Weights of a small GPT-style language model, trained from scratch on English Wikipedia: vocabulary 4096, 3089 steps.
MLP neurons of a small language model. Each row is named by its layer, matrix (up: input weights) and neuron, and shows model dimensions 16-143. Each number is 128 + 24 x the weight over its row's rms, rounded and kept within 0 to 255. Numbers have three digits each.
After each neuron's rows, "fires on" lists the tokens most often at its 100 highest values on Wikipedia text that the model never trained on.

L9.up408:098116128147107133137123089144156136100116082118114118120139152127137121142129070133114089140099116137155133055135106067106111167123147138114106100125120098143117101143133128129139164129110097128132104141101143111116157132103121173154173129083182135149103127178131136161113135124119177148094173147143124132116118114109181122096142101130138086138111135126151132136111158151118131108132
fires on: ",", " ", "),", "7"

L8.up175:107091131152129154107144130152089134140133103097097131097148095109117122117138179094145170115137135136110095087120161139149098152099087157121131152130101175089105127136124144127134107130120092108134127133070175125124127117163157137094146156125133130077104149134119099125166120151093151183132162127160070138097147175116111109129119134064151148119117124130178128164140139106153151125116
fires on: " |", " election", "\"", " se", " Court"

L6.up196:103113154151122106139109183113156117144114127128138115116071105128130143174138128146181105116131135098107134142137110128152157154106127071105105132128121047105156128125121102134138122118134142139174124163123171194110121167123134087098088140115116086144154101140134132147113147191160119152103175149122129128144106114124155095135105150112116117108163150132135125149113140112115119130108
fires on: "b", ",", "l", "r", "f", "."

L9.up262:135138101134114213113139117090138137104129158157153164057098132114119073139170161117140118142173151128144115138150151145151118138111139146138126127142127121095110132133124122109094127136118149092143163096142155117123128096169115143123118148074134143114162096168096190106106130156154147158106149130150106137105081087115106121183157159132137087132140121113142134156137136105147114142100
fires on: " ", " in", " comp", "ric", "3", "1"

L4.up317:145127107110129118111160146142117128124082118165139127133133109154138135134134117109115144163049124131103156142092137139121105135112123109186166129159116100154129114117118122105109106125136118145152141106141135141092131131093122132117087116165081145123130142132137144083177088123111087113120147149077097159188118111154162147143113121134112133138151143159104140141143128155131129122156
fires on: "'", "iv", " ann", "it", "N", " cre"

L6.up211:142086129148148160170141121124137142115154096106119158146166140134129146154097135121068144089124113135121150127105089103137130106062069122117123116131098123117181117144070126157105103164169145111111103134116172130150124091122140147169109089123119126164123106118136146092131139104173090084136138134120106134115091151170128126133164155104171135086161141121140132122117125141116134095133
fires on: "0", "at", "l", "'", "r"

L4.up379:067095183107108095092109117154120139148165106117124164113115137154159144169117090109100099149182112121101106123109103098112133120093102112140140167071122147154145105120174100172123088113153120122143139147127115182123102127131112100104126127126153103108127120127129088121122172158151127138146148160159132092163127134144132113134132111130135137174141145119108127118150143132142083138113
fires on: "ph", " that", "my", "r", "eb", "f"

L9.up538:122098129112117143133118073094133184107101179120154133142142135121138160189098099121128099142126127166122120134127112117132165142171154145142107113179140134102117142155089088110120115178115110110080159098073095127113122121122134131127161155112123137123102119159123149140074134140152125120090123099116140096145121094150093120164143109129130143109126133104181140130078117121166109163127
fires on: " N", " Cl", "aw", "inn", " York"

L9.up559:127131131144153109125166107130112169088159162140132138109137136115152156110123097161149142104117146131104145130143173147123024157155142122126125134151145119102139105137130124138126104077122131125111115157111129133120117132167154104182119174122114124088089119134129067124107089144154150172138078126107104143121127166161125083102145116083119085120125140129119123121134097159138109167131
fires on: " S", " s", "z", "1", " ", " New"

L6.up130:118140150126149166142149111156113111151114105158151186143160095142137149145104099083145090101118158148116143152099150110157104118136061172141104130134112145108116071157117158125114117188183138152123098119129142116114125154077112146150117132116142091102105135135116140124130106146139120088128136090115134155184130104146120141121155147114103092123128113100137124157109108130143125130144
fires on: "l", " comm", " L", " rel", "r", " imp"

L9.up26:097131177108110135122116134151142116043155124095101135062120112119085127076147100125144139128120151119131175112099095132140132113116128123122124142124085167097127153146142128137137118151120100098095131109131127127137139135120132135105124144041113061131136173137144162114134121121133102153164142116147105159152115141127132157139183076162123144112155115093133142134149129129144125125133
fires on: "-", "2", "\n", " h", " –", "',"

L6.up337:131117138135133121122116132132145116100126149113111093154134108169118145131100139148057176109115146131119160129133117165107051150106112110124133128153118162118128126125110162107154104119123107083144121144144134147157121135142139103157123126104100180100132127109120116162159080126127115168110098110111109105135113129140107114130106131164138114175154141132166135129140108169156131158153
fires on: ".", "'", "\n", " pr", "ew"

L6.up373:122114117129149133087132109168115111122144122137113158089154098146170137133119136109090142094120158130157104144144085134092144079120147113125108132105073160116129101179137139145109139117090155086143163135136155093119141138114152149164107124124126112155148106109120131168138157148126129137109129162138141159088145141146163112115146114139097116146122137112103066103139117099097116114141
fires on: " |", "s", "an", "y"

L9.up77:146145110146113106138144110116131161113138135111131156123104082176165143106168080142138152143123115096097131097123149140142150141129132149175131125101114118097124079134123155146153112145157131144090065109149089123109141108077094138114147147067156114153121157110141176152121141128073114127114176153122096131159168091099148155122131165159114100109128123121141158125157089138151075150103
fires on: "\n", " |", "ris"

L4.up171:123108144130102125149117112145119126113129132146172094118120126128119121152127096121176096148109097136129155132133150215106134123175128148135116115138091129189116116157079127140127106126132149120117131048119089147145183140156099112109130171147135155138117138124102128108117149141116115118130134157115109092114078115087136131124104106128120122081140129141144151145174089126149127129104
fires on: " ch", " the", "ing", " with", " |", " by"

L4.up564:111123097140134136090068150127153134091118140150167123106124133116139123138135172112086120111132135145124117117151128128141121134095177090173115145118091124137102141090097168139144147112130155117104115134136137110137144151078162121087131126116114150093138117143076101098138118117119125155143164159122110109152114119132133078105133184103148156100161125162144163174174134140132092155131
fires on: " ", ".", "1", "ary", " Year", "2"

L2.up614:173096122119106152136145176147155080138121154113145129118133149120071101169126139130120123109111136130128152087086117124150156116064106117101126142138135124143130107124125170122100079132111199123147121136099116138111145161125108150097138109150152153126123150148171137123150133123164092140149116071121107115116145137119138156145120129120155130141165122096121120107127073164086128113142
fires on: "',", " President", " against", " Battle", " years"

L2.up89:125128146125126140135128147126165118119148121161125116073112131173107115086170111168135138135148147121126123113162118122089123126090114097143142120103128145109163143131094104133134130100155155079080086133146118111117122117103142142121080132113143058124131082105171144137152117123131135156140135135095088100145123139166116137102152140092125111116159151150118086152140093146127096108086
fires on: "',", "History", " Williams", "ates", " San", "ris"

L6.up555:105086130182101138124134112163099105146110114124165147144114126197137144163147135172101107165147117139119122129126147125164127095116106105136089166137115133169119104153170098121115099108147120146105138143110152144143113125138142105149108152181123093111109108135106083122121161129166160086124176139123155121110114125121119119154139096132099096104125119159106134160106141092128147138154
fires on: ",", " and", " of", " which", " it"

L9.up512:118168182120120122136117131112104138119152129094117130122143112107124101103151099138124170085135128142124088105121108092105069149133150147083072114137152166146101129145149168088133117158152134131120141110107136117163146100144101173139082093068155120154116144150124148175136100163108145122123149121139124147126161081149134132160179145140125092118163170112165152129160103160142140104113
fires on: "\n", " (", " ", " Al", " al", " un"

L8.up227:095200099154101105170142108114102151131156136147159133131116167126098134136124076111084136128129121137142214136085166158103120152099123119152163139122150137114151097139176128114128133155100147122109091165069126126167128127113137114116095179099141084114149129117160146107139098139129167126101169161135098118174128100158134115148121115143108117119152132124104160122088097173138140145129
fires on: " ", "aval", "red", "l", "ull", "J"

L2.up117:113145108142156154141150154104099083120079112124154127136103098093153137129137133112151160126135177083132111130150129078132131117133133121160143107138152141121102129158135122123065149150113139163166132115155114115151123158115116100126107085161101144121145148152168119153121109129127111147168133105103108128098170137104146130127109121078138101142113116131190101080167156099136159116147
fires on: "ve", "ible", " Jr", "ail", "ards", " State"

L2.up88:084151116159113139153150126132134126124152138095103159140122156112115142125100099093105135124105164149146101120103141103128098145115139114091140127087163100138123108148105104086124151160129094129115089157127135138088098101102138099145115134115125091095103116135162085158091147161113122129134152184079127092114136133152130126122121149082137124098118124120158147134112149112096166127111
fires on: "-", " ", "th"

L4.up497:108123130124067155115162083157102164129112120130105117125133136115149128145106148163171144129092107167164139131101143100165106135133160146132151091101127186149106139136087118090104096111115106094158072167105116158108120122116147064170126134143113116114141132090119093136108125099112145158144137133139115142123137140128094099129123130157152130116164111096139153151127104081150144142085
fires on: " |", " ", "7", "2"

L9.up267:138127107153144148113120115123132116102102109131078148138129110149137128150148130123176140125184113101130146118135110096163113143137152094119145138090104156145102124149140118157125119090136105095113119114098150164154111130133159099137135126129099125130108104157109121087123135142115121137134121125147101097126093163112142153161109101117148091075160126080151107171146113136119137144174
fires on: "'", " and", " of", " all", " c"

L4.up374:125161122101125133135179119130114117133093147134149120133163085073156119099152080138082150144116121130086124127112128103148147138110102165131098123107110095142110126109117155143138145109151134162098091115141156121167138101164158113153118135086138130099134144205139105168159163124136127122196129140128156112135117087148126177152123152148125140129136082082125139150155145124087080104142
fires on: " as", "ub", "ill", "o", " G"

L9.up57:154109133135129162151088131112153089109122126141137122127148177164097128159114131140124175132115121143114131125087127086110125078112162150119128101122112113153131167088178109111128097091105130130108111108153136087121141107103067135107120116096125108152129116122141141080145117161096121133167124148137140151169112156192128137114118134131141122124148164162108071123135152144113162114125
fires on: " ", " aut", "it"

L6.up372:101139126147137138135102176172125095116153078110156123151125132121184132119133154101123105121110110078145151138093060143165150131106116133146139109108093134142128136126146157157137143113148160124123098119088149144131145108134119110169101151089179135134107115124107138135107101115115138145095138134118101174086121169148114158146127134112148148123139141137124116129114114108160152117151
fires on: "'", ",", " died", "l", "v"

L8.up436:144134114131150137104102146138108166133132081104116170144115172151162147110141122107144147138115163131085151147131146139112116117143117151126186132161081127103125133158156129144122088091164057125077122113130125129122108106097171185106139118090098118109101133087050127148120090140126104123123126163120160139162139109113132174113117123121145115132109099119145151110128115125137092152152
fires on: " |", "\n", " pr", "|"

L9.up311:114093110153140140130116132155148149142117127156087147134129122117070176158136103101118070165161129135143136156141119144075109114122156102153130155157138160126156088152159151101169162142142102133114142123093116102082166126128145102100132124084167120127150136179097117135140131159144164136136106099126105133108165124106129108122099123115106115091147141138194097128158116096153121163115
fires on: ",", " |", " G", "4", " ±"

L2.up458:119143117127165101124141131159120085083153097125117148137173138113153145166081124152148140139158156135076173151130125111122134106123121120137165105098123148080177133112120136136108123120110129109141114160132123134099140159143124097116118143116116170174142107161126169123152111162152066100076098118130097140137122100141082129126095102102116114153107162132154178134159097162129141144129
fires on: "\n", "-", ".", " Year"

L6.up244:109080126121114153145122114105148106134148141123177124127139139054145144150147147155111132120146128105122136157150115136099073106063122116097136127155116109121120133115141149171114156131120165128128138130173120141134087122129102086121108148161082152127159110161158151114145132121127149108085152133126128155123104153222123108142159143131130109135124169156115118162155110147099115079097
fires on: "r", "'", "s", "ir", "c", " mat"

L2.up422:102104129126124103123164114170120142121111101145124143109134170092125074136132161109122139115090190156153130115100129116125092126119153121111112086083108144099114146121119124149129071182143068171138109161084162142113119127102153110124131157091137069171148121112162100131147123108116118148113134139113118134089122150104129153135117108075120160143159105127151143128146122142099115101144
fires on: " |", " election", "9", "ks", "="

L9.up617:127140136172116155128088150124181124132125141129093107148145071130108183164135106136107132142143121175128174184132131118137156123096183101136128109104105156151108153065099153099158112158156121121139114130124137111050105123108127119097108087086097101101161128123155158136160150129139135174167110140124139112117131164147127081143127119095122105119090140123122118158141144121121138112156
fires on: " ", "–", " has", " be", ".", ":"

L9.up507:068160118173095157162127103136123134114167108101151138122113130144119119129136110098145055146130107176098101112108118138108119131140128145118162120159120128110108110144134145113152069103130122155097091093157145103101147114122099154149123082082153155163157108150160181134151103114122149134101142143130138135158118105117129132107160134144109118176133109131165120113131118112148129137166
fires on: "\n", "b", "m", "pro", "iv", "por"

L4.up348:125149127115135125106110170176100131093147087119079149144085087105119144146129125109141149177127132130116157165147153147125107127168101107081171125137110137111123168124130133109129166135105097144127102132137111116149141108183137148128122145115117118155143086142159102131184123161132070103133101113147095139082121121157080134169127149154145144136087143097119086093161113103101143155150
fires on: " |", "History", " Year", ":", "in", "ation"

L6.up343:105119126099149122109160109126107101175107180106115141107095123094107117133192127131111131153105156140142118083137148087145125113113138150167159101137147129146113080136116098112152104116159098145112123147110138146104139124149140139091159121064150135074118123110102146184107120151142149170133130107142108137105124140119092141128102133117119131091103138148101141135148104122188120122125
fires on: ",", " |", " Sa", " Sim", "ri", " sim"

L9.up597:146137144131149125156122167178097126127125102128171131110113164119132145148121172161160145090094144171151100123087098126135106109132090147120128122165090141100098127192150108117084129151180133117110125132135136093137088166126156111116125107114145126101103107107135124124107091096135093138124136124151124146143116060117117145155119125120142148140148144113109122152116142091106111097127
fires on: " |", "ing", "ical", "\n", "‡"